From a checkpoint of a small transformer trained on Wikipedia: 13 layers.
MLP neurons of a small language model. Each row is named by its layer, matrix (gate and up: input weights; down: output weights) and neuron, and shows model dimensions 80-143. Each number is 200 + 20 x the weight over its row's rms, rounded and kept within 0 to 999. A neuron's up and down rows have the sign that makes its largest values positive.
Before each neuron's rows, "fires on" lists the tokens most often at its 100 highest values on Wikipedia text that the model never trained on.

fires on: " of", "/", "00", "ru"
L3.gate207,221,207,198,213,207,172,209,182,186,226,209,205,214,163,222,159,227,180,202,185,199,170,179,175,198,222,191,205,182,240,235,191,185,220,197,177,226,202,208,201,202,216,182,190,222,170,172,206,171,215,190,204,177,217,216,220,201,218,237,196,188,226,195,218
L3.up207,207,210,192,181,193,188,180,193,183,217,167,189,206,189,231,214,167,190,197,205,188,188,205,207,194,221,212,214,175,199,200,205,190,189,224,178,169,190,224,178,214,183,214,189,202,209,183,205,191,199,202,220,173,183,191,208,207,202,199,214,157,157,204,246
L3.down207,179,216,201,189,187,186,235,215,193,223,169,178,172,225,190,241,177,177,184,221,207,200,196,193,222,221,198,192,202,195,218,185,211,189,208,216,198,190,181,228,195,204,223,224,204,185,230,230,219,195,205,203,188,179,209,212,195,231,238,188,202,197,255,210

fires on: " |", ":", "-", " /", " ="
L7.gate278,210,188,212,226,213,197,157,176,157,208,156,216,188,186,196,178,195,206,218,196,217,172,214,198,154,190,219,215,208,216,218,160,201,221,174,187,189,230,206,174,213,215,174,236,174,178,217,210,224,179,194,235,196,200,178,190,207,180,215,190,221,215,208,181
L7.up278,193,151,193,229,225,192,190,172,197,186,218,192,198,169,196,191,213,202,193,213,206,204,183,204,179,184,211,195,222,199,222,180,200,227,161,206,194,221,202,209,201,217,160,199,184,191,205,220,188,197,197,234,215,224,204,224,202,211,262,160,180,191,180,195
L7.down278,223,175,215,224,201,193,195,171,148,179,217,130,183,204,191,211,222,243,172,205,196,205,207,194,202,222,176,209,229,176,217,193,179,214,226,214,174,208,217,194,209,219,209,197,229,226,218,219,194,193,135,207,185,206,178,195,238,196,203,175,209,218,205,198

fires on: " #", " number", " °", " %"
L3.gate29,192,191,188,175,212,213,194,225,189,209,200,209,229,184,222,209,196,198,219,183,201,202,197,221,194,200,206,166,203,190,225,164,245,211,233,198,207,173,197,198,192,185,187,180,188,187,188,224,222,189,187,198,237,149,221,190,200,202,194,179,205,225,192,229
L3.up29,184,171,193,228,191,197,227,204,200,206,219,207,242,219,173,213,173,200,204,189,190,182,217,149,221,184,190,192,216,175,252,231,229,185,224,186,178,176,218,182,224,205,212,172,169,199,198,184,216,214,214,175,213,179,195,182,205,184,232,211,240,182,209,239
L3.down29,181,184,189,202,174,209,185,180,176,183,217,190,184,189,185,200,203,228,226,206,205,176,195,193,183,181,220,209,176,230,247,166,216,164,205,188,191,238,205,198,167,232,221,213,175,215,160,227,197,211,247,166,199,179,201,208,215,167,187,202,212,193,197,224

fires on: "\n\n", "s", " (", " /", ";"
L6.gate113,228,203,207,175,161,178,195,198,169,219,177,246,195,179,194,181,207,219,219,180,210,190,186,195,172,191,198,231,210,168,208,229,187,193,175,190,209,169,221,187,210,209,182,191,176,212,202,208,234,190,175,236,194,200,196,176,205,226,197,197,186,193,218,176
L6.up113,194,189,213,171,165,171,203,167,164,212,160,216,184,176,188,176,179,204,223,175,212,195,180,176,178,187,205,206,209,188,213,203,182,212,170,203,179,197,206,185,246,216,224,178,204,189,179,219,220,196,177,226,187,212,175,211,207,218,235,207,214,182,235,157
L6.down113,189,187,161,186,200,194,222,184,202,176,196,141,217,224,192,195,190,194,165,202,218,223,213,197,235,203,187,199,199,238,205,156,227,223,216,210,212,207,200,212,196,209,226,208,212,198,198,234,171,192,241,175,197,178,200,213,188,169,220,208,209,189,232,220

fires on: " |", " -", " –", "-", " U"
L7.gate130,190,187,227,207,214,169,173,196,189,212,196,184,187,153,183,211,200,229,202,224,218,195,206,182,210,193,207,173,174,190,195,199,225,213,200,204,236,177,242,200,219,152,193,218,184,201,216,159,186,205,204,194,215,190,207,227,201,203,179,161,174,165,192,195
L7.up130,191,158,227,219,246,175,218,201,183,234,205,140,190,180,172,200,222,235,200,201,211,164,235,181,181,170,206,154,185,207,180,179,203,197,195,190,233,216,219,234,219,174,178,188,194,200,220,193,209,202,168,189,186,177,236,217,212,236,216,165,190,182,232,200
L7.down130,196,192,195,202,209,183,214,215,209,184,208,161,202,184,207,202,206,220,171,209,189,193,202,222,175,203,182,152,202,193,190,214,183,204,193,194,163,222,174,242,197,191,190,198,221,210,196,202,217,195,172,198,184,157,213,203,194,254,245,217,238,219,221,197

fires on: ",", "s", "-"
L9.gate212,236,184,192,207,237,202,214,202,231,200,200,217,162,189,158,243,199,199,226,194,190,202,176,191,142,226,185,195,201,189,198,193,181,178,188,183,196,223,207,201,196,197,210,205,206,203,233,201,194,200,226,189,223,194,210,220,181,194,188,219,228,169,181,172
L9.up212,218,178,169,161,209,239,214,181,199,243,195,198,167,212,230,187,198,217,220,185,171,184,190,219,179,192,203,239,229,187,195,235,185,218,142,181,193,216,210,165,208,183,198,206,233,196,173,183,172,214,206,184,229,243,188,207,204,217,169,209,190,173,204,204
L9.down212,198,206,201,178,183,222,189,179,163,212,201,199,210,206,214,165,199,212,198,244,195,182,166,212,196,191,200,210,176,166,194,212,227,172,207,198,225,174,168,203,207,173,202,201,201,198,227,199,180,184,187,214,152,200,227,206,191,193,227,190,187,218,191,189

fires on: " U", " Ba", "U", " he", "ba", "ya"
L2.gate257,189,194,169,200,180,189,181,209,195,175,202,175,202,213,227,216,202,202,200,180,208,207,195,187,254,157,191,202,176,190,218,193,207,194,212,174,172,193,178,199,172,182,162,171,206,186,169,215,199,201,199,189,224,194,194,200,181,192,180,218,226,210,210,186
L2.up257,188,193,208,225,162,220,152,191,190,181,187,229,174,203,196,222,188,196,182,234,198,176,194,191,182,178,189,216,224,239,254,168,189,251,208,201,180,219,192,168,226,212,203,190,203,198,217,227,216,215,206,199,225,227,172,236,177,208,213,204,210,219,231,196
L2.down257,189,175,175,222,207,201,189,201,224,179,210,228,183,216,194,210,196,208,180,235,211,179,237,182,190,215,197,186,237,203,224,203,201,211,186,184,209,239,203,193,194,180,203,189,214,187,240,199,199,206,176,248,186,226,154,224,189,195,178,169,190,200,207,165

fires on: "−", " (", " −", " to", "10", "°"
L7.gate149,201,161,216,209,215,160,214,175,182,203,191,205,184,212,214,201,206,215,203,187,240,160,178,190,222,218,203,212,227,209,231,190,177,223,184,206,187,175,186,195,247,212,203,190,205,155,229,173,190,195,221,156,225,183,186,198,200,212,203,183,185,175,205,166
L7.up149,215,189,196,211,218,202,196,199,172,177,230,191,175,202,183,195,205,224,205,201,191,176,228,199,206,218,212,159,172,179,219,187,191,174,177,166,206,208,190,207,202,205,155,179,218,182,179,184,230,199,227,248,217,167,184,192,213,224,187,194,200,205,232,189
L7.down149,192,199,215,222,235,193,164,225,213,246,187,194,226,227,211,204,219,177,209,193,208,196,200,196,162,193,195,205,206,171,208,159,208,188,184,230,200,208,180,191,192,208,207,186,207,178,223,235,207,191,209,190,192,191,245,226,194,188,171,190,170,184,173,210

fires on: " as", "age", "ally", "bor", " with", "yl"
L3.gate94,201,227,194,198,193,200,184,170,211,150,217,195,213,225,228,198,221,256,199,222,201,175,181,196,214,227,176,179,204,177,238,212,240,183,225,192,210,193,182,193,211,204,215,201,202,222,186,204,194,197,207,208,179,226,210,204,206,161,211,182,183,193,213,182
L3.up94,195,217,203,203,198,153,238,159,203,206,220,202,229,199,195,173,203,192,180,218,205,223,172,200,235,204,200,195,185,218,175,198,214,166,213,212,208,159,194,220,206,165,211,222,212,221,185,207,170,206,211,183,226,194,232,200,164,215,223,209,181,177,216,192
L3.down94,174,215,165,223,206,208,230,223,175,215,192,234,179,205,200,216,209,195,213,206,187,202,193,228,209,164,241,193,206,183,197,161,184,215,211,179,158,211,233,222,194,152,206,200,192,202,204,242,204,227,205,193,197,205,203,192,203,184,258,202,183,214,249,208

fires on: ".", "-", " Turnout", " Total"
L9.gate219,197,213,202,212,166,227,184,194,161,220,196,216,185,217,200,222,169,171,193,202,179,204,194,213,218,188,210,209,203,177,181,218,228,168,196,198,196,221,206,240,196,182,196,194,211,195,187,215,225,185,167,228,228,186,169,188,215,219,181,218,180,217,226,202
L9.up219,226,202,225,183,179,221,194,225,210,231,211,201,203,161,180,200,141,148,196,188,174,197,181,215,215,213,208,209,205,201,206,199,169,228,175,168,228,241,194,139,198,180,198,169,216,194,199,183,235,170,229,187,199,182,154,188,190,165,201,194,194,205,192,174
L9.down219,190,185,201,193,210,199,192,210,144,197,191,198,217,237,220,183,196,193,201,226,190,225,201,213,219,197,193,194,205,191,164,170,201,216,198,174,187,223,186,242,191,196,197,213,188,204,181,206,155,161,199,202,167,239,196,201,236,207,217,176,216,181,190,222

fires on: "|", " reb", "'", ";", "=", " s"
L9.gate8,187,178,190,226,171,180,198,193,214,185,188,200,197,189,216,191,199,148,215,204,197,178,212,177,208,210,216,228,206,251,210,205,231,195,181,224,187,233,179,208,217,209,198,217,187,196,212,189,225,202,196,179,196,189,218,215,221,217,188,199,185,211,191,195
L9.up8,234,195,207,207,202,213,203,219,211,193,184,191,209,207,232,173,173,167,229,187,229,193,218,198,192,250,202,200,202,208,185,182,209,240,212,227,216,222,187,202,183,247,187,197,197,220,216,202,207,195,210,194,209,212,227,208,204,226,211,208,177,215,180,190
L9.down8,193,203,184,226,191,181,211,175,211,191,182,146,241,195,210,220,186,153,206,194,195,212,176,158,202,235,189,186,189,186,178,231,211,173,182,149,175,223,179,212,204,208,215,216,175,212,217,218,193,228,196,202,226,206,214,168,188,230,193,181,190,186,225,188

fires on: ":", "cer", "tor", " cross", " Cor", " ext"
L3.gate139,191,252,229,185,189,197,189,173,191,211,191,204,173,204,207,198,213,195,206,187,186,159,210,164,184,172,161,180,163,203,205,221,198,209,170,185,191,221,193,207,179,214,200,233,169,193,225,180,255,200,212,221,198,211,198,229,227,180,204,183,249,187,221,223
L3.up139,168,218,195,200,211,208,216,190,217,226,181,203,180,152,246,206,175,186,179,205,193,186,220,238,165,137,212,178,215,170,199,233,192,202,222,214,204,198,220,226,221,209,244,172,180,222,176,231,200,204,177,213,212,204,231,206,189,229,196,182,202,216,189,218
L3.down139,209,213,182,228,211,170,193,185,210,192,213,215,209,204,199,205,211,176,221,212,181,228,200,211,196,195,199,208,208,191,198,178,170,179,195,192,157,191,209,192,205,206,217,183,215,243,218,214,195,220,241,207,210,189,178,188,181,203,215,205,205,201,221,218

fires on: "-", "°", "38", ".", "|"
L5.gate64,200,198,204,164,176,208,185,223,179,240,131,214,179,210,181,194,228,197,210,239,169,172,166,212,193,196,251,214,230,209,205,235,209,210,211,194,191,209,187,231,235,200,171,216,179,199,208,221,234,249,183,173,185,210,235,202,180,194,230,192,203,197,199,200
L5.up64,178,239,156,204,161,152,188,219,210,228,232,183,232,201,203,183,228,220,186,244,192,210,156,209,189,197,186,228,216,216,214,212,217,186,206,263,231,194,195,228,194,227,205,225,200,224,184,191,203,210,187,227,208,183,206,213,223,210,200,184,240,190,199,230
L5.down64,182,228,174,184,203,246,192,181,190,254,201,255,174,230,199,263,204,189,230,158,187,180,212,176,190,185,183,232,222,232,212,185,188,196,206,180,194,213,223,219,217,212,171,170,208,193,229,191,216,207,222,226,206,221,198,193,215,206,184,179,209,202,222,203

fires on: "ab", " T", "ib", "ob", "v", "ul"
L3.gate12,177,214,188,196,212,211,211,195,216,168,202,208,193,215,185,222,192,198,189,218,191,234,213,205,179,192,193,189,228,184,200,182,188,201,205,220,151,206,254,192,223,190,188,218,169,156,232,210,197,201,166,201,164,196,203,182,189,176,202,186,181,217,201,173
L3.up12,190,221,184,228,225,167,163,188,238,233,214,186,202,199,190,196,246,201,154,205,218,179,184,189,209,176,191,208,192,243,152,201,198,197,195,172,161,208,199,215,213,202,196,183,183,188,196,226,202,212,184,183,188,176,184,193,172,214,172,204,215,207,233,174
L3.down12,209,220,192,211,195,209,198,180,162,227,198,199,176,226,189,224,217,204,220,210,208,176,167,203,182,182,178,252,205,205,211,207,160,216,197,209,205,194,203,183,213,194,208,199,199,171,220,184,189,221,191,199,187,186,211,216,239,194,175,183,198,209,204,187

fires on: ".", ";", " in", "\n", " |", "-"
L6.gate157,181,195,200,212,201,207,161,213,179,199,204,195,209,161,188,193,155,208,227,205,214,193,194,196,218,232,218,167,193,211,212,212,221,215,202,199,205,181,223,173,201,222,199,183,219,168,215,190,203,212,208,189,193,221,192,172,193,216,186,186,221,209,213,219
L6.up157,179,198,194,184,256,206,168,225,190,212,212,166,226,164,181,226,163,209,225,214,196,201,243,216,197,221,240,159,186,226,230,181,170,194,190,206,200,201,210,173,198,196,196,195,221,208,205,216,234,225,217,188,206,202,212,203,174,200,226,224,185,194,214,168
L6.down157,200,209,185,201,215,208,213,192,195,211,198,195,234,212,190,210,195,239,229,200,194,182,235,204,208,214,207,185,198,222,214,205,182,221,191,160,232,250,224,211,200,198,207,210,182,261,229,241,199,222,239,210,203,167,177,201,199,219,221,188,167,222,205,173

fires on: " (", ".", " |", " −"
L7.gate42,228,189,248,221,212,210,163,204,197,207,206,211,183,195,213,208,203,218,196,185,209,212,204,219,214,206,180,178,174,199,207,208,192,210,193,202,182,189,204,208,249,209,211,210,202,219,183,173,181,209,212,217,224,196,195,172,197,207,207,160,226,182,225,150
L7.up42,205,180,163,199,182,197,186,208,162,234,198,171,192,225,190,239,222,208,190,202,202,198,227,217,206,209,169,184,217,215,221,209,167,195,201,173,201,218,205,216,209,204,195,189,201,209,201,190,201,223,198,210,193,167,232,204,215,191,219,173,218,203,208,159
L7.down42,208,190,181,198,174,200,173,228,199,212,197,191,217,210,222,227,210,206,216,192,181,202,200,218,167,195,169,199,235,185,189,200,197,198,170,200,220,218,208,158,202,230,160,169,218,214,201,212,187,169,146,189,203,222,220,213,200,189,197,172,178,182,186,232

fires on: "er", "ist", "or", "man"
L9.gate224,173,217,157,218,197,195,191,157,201,186,214,207,165,194,173,184,191,259,179,211,228,189,191,193,214,216,201,198,188,194,211,170,217,238,162,188,226,201,175,220,207,202,216,192,172,167,196,179,239,183,183,237,194,218,185,195,222,198,221,161,223,193,193,227
L9.up224,181,206,197,198,200,196,209,208,188,194,206,197,191,193,208,219,214,201,204,180,187,188,185,202,186,182,210,166,190,198,158,220,217,164,170,209,206,195,180,152,232,191,199,245,134,154,197,202,188,195,204,169,196,254,199,217,244,181,226,204,181,216,221,178
L9.down224,208,212,230,166,205,215,229,202,175,215,202,207,246,179,191,177,186,193,205,210,194,203,204,193,195,219,160,246,200,205,217,220,191,194,152,190,195,166,190,230,193,204,199,177,213,205,206,217,204,220,204,198,204,224,214,187,251,212,222,197,226,211,241,172

fires on: "–", "-", " –"
L9.gate160,217,233,181,229,199,205,199,191,219,252,199,216,150,185,199,181,174,176,191,205,212,230,179,206,179,211,192,179,199,188,188,192,200,206,185,204,210,216,175,195,240,200,212,207,198,222,193,166,185,188,198,187,210,205,213,190,229,209,208,175,171,171,217,214
L9.up160,210,194,163,187,187,206,221,218,186,239,170,204,184,179,165,229,156,201,203,177,172,216,191,214,199,221,182,193,260,209,217,180,179,224,220,203,193,208,203,185,226,206,157,219,198,225,223,207,210,167,195,220,248,218,195,202,214,184,171,201,199,208,216,201
L9.down160,221,188,217,209,187,239,190,202,152,234,211,180,189,198,172,209,228,196,184,232,221,186,174,197,197,195,257,217,197,228,231,215,210,181,200,244,197,202,184,215,168,188,180,221,234,178,216,232,190,185,180,186,161,212,194,212,238,195,222,183,187,215,209,216

fires on: "\n", " count", " exist"
L3.gate196,190,202,179,221,212,200,210,183,208,164,194,203,223,192,173,195,231,226,201,184,211,187,216,189,187,191,197,216,206,185,229,228,210,224,181,212,200,217,194,181,193,187,161,196,197,214,185,178,187,217,199,199,189,221,159,215,238,229,189,218,181,184,209,160
L3.up196,204,208,193,205,225,197,236,220,238,214,220,198,185,195,195,179,198,216,194,185,193,217,231,193,165,190,178,227,182,203,207,227,220,210,196,198,195,238,203,232,210,207,178,191,187,209,173,233,162,186,225,170,196,202,194,205,223,218,182,193,204,208,188,145
L3.down196,169,198,179,195,175,196,205,187,215,153,165,199,194,211,203,210,211,191,193,178,209,212,203,224,192,190,185,178,179,193,171,175,193,193,215,202,217,196,176,188,178,191,184,199,187,209,187,211,209,185,211,206,198,215,193,207,172,189,205,237,231,167,183,201

fires on: "v", " T", " Ch", "ik", "k"
L2.gate305,205,215,208,203,199,184,236,205,193,201,214,207,217,245,176,175,223,234,211,192,187,232,227,221,181,177,195,206,204,216,189,207,212,200,196,199,169,197,245,214,227,168,200,200,181,167,209,203,165,220,183,172,179,155,199,177,231,187,192,199,181,196,207,202
L2.up305,221,193,200,208,187,183,176,204,189,179,224,196,189,216,212,187,180,202,223,201,190,178,184,232,213,169,204,187,198,177,159,219,181,186,224,204,168,196,199,193,198,162,189,199,166,190,202,227,197,223,193,193,195,211,166,222,165,213,227,194,155,212,182,171
L2.down305,201,231,176,200,207,179,210,210,170,192,181,220,167,248,202,183,247,188,206,217,215,156,172,214,164,171,184,224,223,224,177,168,204,180,182,187,212,204,201,204,212,205,207,216,213,183,231,200,202,202,150,209,179,205,183,215,208,208,186,194,195,209,195,171

fires on: " pro", "Pro", " Pro", " pos", " ve", " Yu"
L3.gate201,214,169,192,191,161,194,205,200,212,185,201,218,204,193,196,212,207,208,198,198,199,217,220,220,186,191,199,178,203,195,185,202,192,223,217,194,180,241,186,184,196,154,202,254,181,213,256,170,182,218,221,185,216,209,200,200,190,227,179,203,196,204,204,183
L3.up201,195,193,241,177,197,215,229,208,198,228,200,200,181,207,169,199,193,167,219,172,214,232,240,224,169,171,206,189,208,255,183,215,207,208,205,207,217,177,184,193,206,201,228,229,182,212,194,190,233,181,217,230,208,179,236,240,180,202,166,189,235,196,198,174
L3.down201,186,200,200,195,188,214,232,238,221,189,219,231,183,227,179,209,209,183,228,219,191,226,241,216,205,191,230,212,189,198,198,201,207,210,183,221,222,190,214,184,203,194,222,211,216,187,216,217,218,203,210,210,191,185,200,210,191,191,158,208,222,204,223,159

fires on: " in", ":", " on", " Total", "On", " Gold"
L6.gate38,193,186,245,222,201,219,181,208,204,215,166,202,195,176,202,179,198,235,220,181,194,158,247,240,168,203,197,202,237,168,193,149,209,211,170,183,223,197,178,190,191,205,186,179,213,189,226,171,224,180,212,199,186,193,199,185,205,188,189,218,177,225,170,223
L6.up38,211,214,205,172,204,222,216,205,244,195,200,177,192,203,179,178,193,253,210,201,208,194,197,235,178,184,209,202,221,179,200,196,190,193,179,219,212,225,169,198,196,206,187,162,201,192,171,208,231,137,199,206,225,182,188,195,214,184,200,186,179,201,160,200
L6.down38,241,221,187,179,203,202,205,246,204,206,228,186,211,219,175,168,194,202,176,214,168,182,209,214,190,205,219,211,208,194,204,231,190,214,204,207,183,208,176,222,207,167,222,226,208,176,170,190,190,185,199,231,222,194,219,212,215,231,241,180,205,183,185,189

fires on: " pro", " Pro", "amo", " sym"
L2.gate8,216,171,216,182,210,201,199,192,208,188,228,217,180,226,184,179,188,170,193,215,206,212,238,161,202,211,186,229,203,180,172,245,206,198,205,199,188,230,223,194,204,155,198,234,208,226,209,146,202,239,199,173,221,195,222,229,216,180,223,203,212,147,211,207
L2.up8,186,191,227,170,220,187,220,196,190,220,202,220,173,204,161,211,199,207,211,206,189,217,230,208,230,174,207,196,204,211,230,224,195,208,197,199,219,189,184,161,184,218,221,214,199,228,176,210,229,225,202,218,228,220,179,243,160,208,191,195,225,192,210,152
L2.down8,188,187,225,170,202,202,222,234,186,205,203,223,200,208,174,198,171,206,222,224,205,227,251,221,173,205,210,203,202,188,192,200,192,195,187,191,185,174,195,185,191,214,211,192,173,195,194,174,192,212,220,189,211,191,223,235,200,162,171,224,214,196,199,172

fires on: "In", " (", ":", " In", " in", " outside"
L7.gate179,187,227,210,216,175,202,206,222,198,200,194,183,216,208,190,206,213,202,223,151,206,182,186,220,180,177,199,220,211,202,228,180,164,196,195,204,202,210,215,156,199,213,183,174,224,219,193,213,150,190,225,193,191,233,219,211,183,189,175,195,160,174,189,224
L7.up179,224,198,239,208,202,187,182,219,202,229,239,215,193,190,203,210,249,220,202,178,202,173,192,216,194,245,205,187,230,180,207,209,227,171,223,199,203,221,222,194,184,216,200,177,200,209,185,192,195,206,190,180,200,178,197,192,152,199,207,199,200,176,201,223
L7.down179,225,221,213,201,175,231,213,170,254,246,172,156,171,210,197,186,181,196,204,197,197,177,195,210,189,166,186,220,206,199,206,217,194,209,178,201,159,171,207,181,187,169,195,244,169,164,197,189,184,209,221,187,212,216,221,216,201,238,212,215,195,180,212,222

fires on: ":", "\n\n", "-", "°"
L7.gate152,214,210,229,241,177,215,225,198,177,232,199,193,199,205,166,154,200,175,217,226,202,226,184,189,164,219,160,216,192,190,201,227,221,193,190,186,170,193,246,178,193,214,223,200,212,217,201,168,199,206,201,182,214,170,212,163,230,191,174,200,194,192,186,210
L7.up152,213,170,205,204,183,218,235,198,199,229,196,177,190,202,177,193,173,152,205,224,175,175,198,199,202,186,183,222,220,180,184,210,207,177,184,171,188,241,219,192,205,165,198,215,220,198,197,197,247,172,200,160,225,177,209,191,225,227,211,198,206,198,197,235
L7.down152,193,204,191,169,186,223,195,217,182,197,164,169,181,201,184,175,187,181,199,226,216,157,203,190,195,220,216,172,214,172,178,183,181,204,217,188,174,233,220,213,204,166,171,196,255,220,195,178,208,192,228,200,206,177,205,203,220,195,213,215,197,211,218,226

fires on: " of", " Q", "/", " remaining", " possible"
L3.gate236,237,170,186,185,209,168,164,143,188,194,190,211,202,171,214,237,179,182,174,203,167,176,205,187,197,219,208,200,200,215,220,190,231,212,243,180,177,194,182,209,187,202,173,200,207,198,151,213,161,179,193,184,178,193,175,177,188,208,174,187,228,219,225,220
L3.up236,211,211,244,220,155,211,209,190,158,237,196,193,186,185,212,195,209,190,218,200,219,184,235,209,184,183,204,243,211,219,212,172,190,189,153,174,179,231,238,186,234,217,204,199,179,179,182,203,217,191,204,218,191,167,207,225,238,178,177,201,173,181,193,218
L3.down236,189,185,205,187,215,203,203,198,207,191,202,188,162,201,189,229,174,207,185,192,186,202,189,227,185,208,186,161,190,186,157,236,205,219,201,172,199,172,212,188,206,196,192,192,204,229,174,200,181,209,238,138,190,180,203,184,185,225,202,214,236,214,213,203

fires on: " (", " |", " /", "'"
L6.gate49,186,187,205,195,222,219,198,194,200,193,204,199,145,177,197,190,205,213,219,211,219,180,191,205,180,211,189,221,226,212,224,198,216,174,182,161,218,222,229,213,195,186,191,211,200,199,194,209,194,198,187,176,231,194,179,186,256,214,199,192,197,190,197,182
L6.up49,196,186,227,231,204,194,200,206,188,196,187,207,209,201,198,225,153,171,230,162,205,161,192,175,142,220,185,246,214,193,202,205,173,200,201,175,184,191,186,176,211,223,216,221,204,185,168,209,211,179,210,222,181,201,160,176,192,202,176,203,216,205,166,156
L6.down49,197,203,207,171,188,231,215,181,212,185,194,176,180,194,187,198,176,184,191,249,210,185,160,205,191,192,199,231,222,203,201,197,202,187,203,216,206,227,228,208,175,165,214,225,180,186,182,207,174,192,179,228,187,187,192,222,217,195,226,211,211,218,190,215

fires on: ":", " i", " des", " aut", " det", " char"
L2.gate19,186,200,217,215,187,188,212,218,219,227,183,202,183,216,167,170,200,216,214,190,203,200,182,186,192,174,187,205,206,176,153,237,190,154,199,174,169,181,190,171,219,230,185,217,185,178,240,214,267,202,207,237,191,168,175,199,200,195,204,188,194,173,208,194
L2.up19,201,189,223,217,231,178,203,225,177,210,179,222,211,181,206,245,179,193,195,189,214,195,199,188,189,206,232,234,236,185,191,213,181,191,194,181,206,201,209,184,220,251,245,214,222,201,206,215,214,178,205,261,219,194,198,192,217,207,192,194,238,178,183,223
L2.down19,203,184,215,215,193,183,237,201,222,203,213,196,232,236,188,180,213,177,217,206,183,215,211,199,203,199,208,224,205,167,169,215,184,189,211,173,181,205,168,190,206,236,197,205,191,178,190,215,204,170,204,224,196,185,176,235,178,203,225,196,223,177,196,200

fires on: ":", ";"
L7.gate304,212,208,211,175,195,179,199,176,246,196,140,192,214,195,210,193,193,181,173,206,208,174,201,184,190,206,184,201,184,205,183,238,217,176,210,198,161,181,190,210,200,248,205,191,167,204,238,204,218,198,218,197,187,196,161,169,202,244,197,178,210,204,176,165
L7.up304,182,194,215,183,230,230,207,203,224,186,205,193,176,207,184,216,200,205,176,190,180,207,203,170,171,207,217,202,224,212,203,222,213,216,239,208,235,181,186,202,207,221,186,216,232,213,189,194,205,181,221,194,191,213,229,233,166,200,216,189,186,200,190,223
L7.down304,212,198,196,240,210,202,186,247,188,229,179,219,182,182,219,185,186,207,238,197,190,182,206,240,190,201,193,187,172,208,210,194,187,188,187,174,213,163,188,183,191,209,228,166,175,227,213,175,233,221,211,242,209,174,196,212,201,201,198,183,190,196,177,190

fires on: "ea", " Vale", "asa", " Real", "sa", ":"
L5.gate151,194,215,166,193,221,222,151,214,210,228,175,203,228,227,209,193,175,199,163,220,213,191,222,211,196,213,229,221,186,172,191,225,237,207,219,175,187,237,212,163,168,233,204,212,175,195,198,179,198,158,191,200,178,191,181,227,160,227,205,170,199,184,198,206
L5.up151,178,192,230,242,214,207,191,199,246,219,189,190,189,233,216,200,183,201,210,198,190,227,200,199,193,214,201,167,207,211,189,220,188,212,231,236,246,189,204,233,214,227,198,186,206,194,177,166,204,207,217,177,207,194,202,222,143,214,180,197,160,219,176,195
L5.down151,215,170,177,204,234,210,218,214,210,141,158,194,184,213,208,216,183,205,229,194,217,193,190,232,191,170,172,180,201,187,198,231,216,220,159,202,218,219,191,222,233,180,220,191,234,149,210,183,229,221,187,206,216,206,201,205,189,198,180,198,174,189,196,224

fires on: "–", " for"
L5.gate265,211,212,185,205,190,168,217,191,215,224,219,201,169,183,192,204,214,177,143,179,194,221,162,214,191,210,178,165,144,196,223,239,161,222,202,232,215,226,214,191,193,166,224,203,188,213,177,224,169,194,188,219,201,205,218,234,192,211,193,217,218,223,205,196
L5.up265,196,181,168,179,252,213,193,191,208,185,175,206,217,184,206,208,195,243,222,200,195,197,222,185,191,195,226,216,239,216,201,199,193,188,205,188,164,176,185,210,201,224,189,226,186,181,197,191,193,200,188,223,196,222,208,242,239,187,195,200,180,183,202,214
L5.down265,232,227,206,220,167,195,194,226,206,224,176,254,181,199,213,168,231,219,201,183,187,181,185,219,221,196,208,218,206,212,193,193,175,201,209,183,198,193,183,192,137,192,185,166,202,210,228,198,211,205,180,193,183,183,235,233,207,223,245,247,187,188,199,209

fires on: "=", "ination", "200", " cancer", " W", "time"
L7.gate41,252,165,209,185,202,214,152,207,243,219,182,205,225,204,168,178,192,226,188,220,210,218,219,173,238,221,191,189,175,237,212,206,217,223,186,201,205,210,199,179,199,242,243,216,206,196,181,166,164,193,202,201,179,215,184,212,202,165,175,204,209,181,186,200
L7.up41,232,199,179,206,219,202,174,219,207,180,217,200,175,232,217,218,193,210,151,172,197,215,204,197,214,213,203,225,217,192,196,183,185,169,206,212,228,198,162,210,157,220,236,198,192,209,197,209,168,184,237,184,193,229,205,244,202,203,218,180,230,206,192,207
L7.down41,141,187,205,212,181,211,223,225,192,166,223,158,176,216,226,223,222,177,178,207,199,187,216,222,181,180,180,175,215,196,185,211,194,171,217,226,196,192,197,191,191,186,185,202,184,218,212,197,213,168,195,197,191,231,201,188,223,200,203,177,167,226,169,185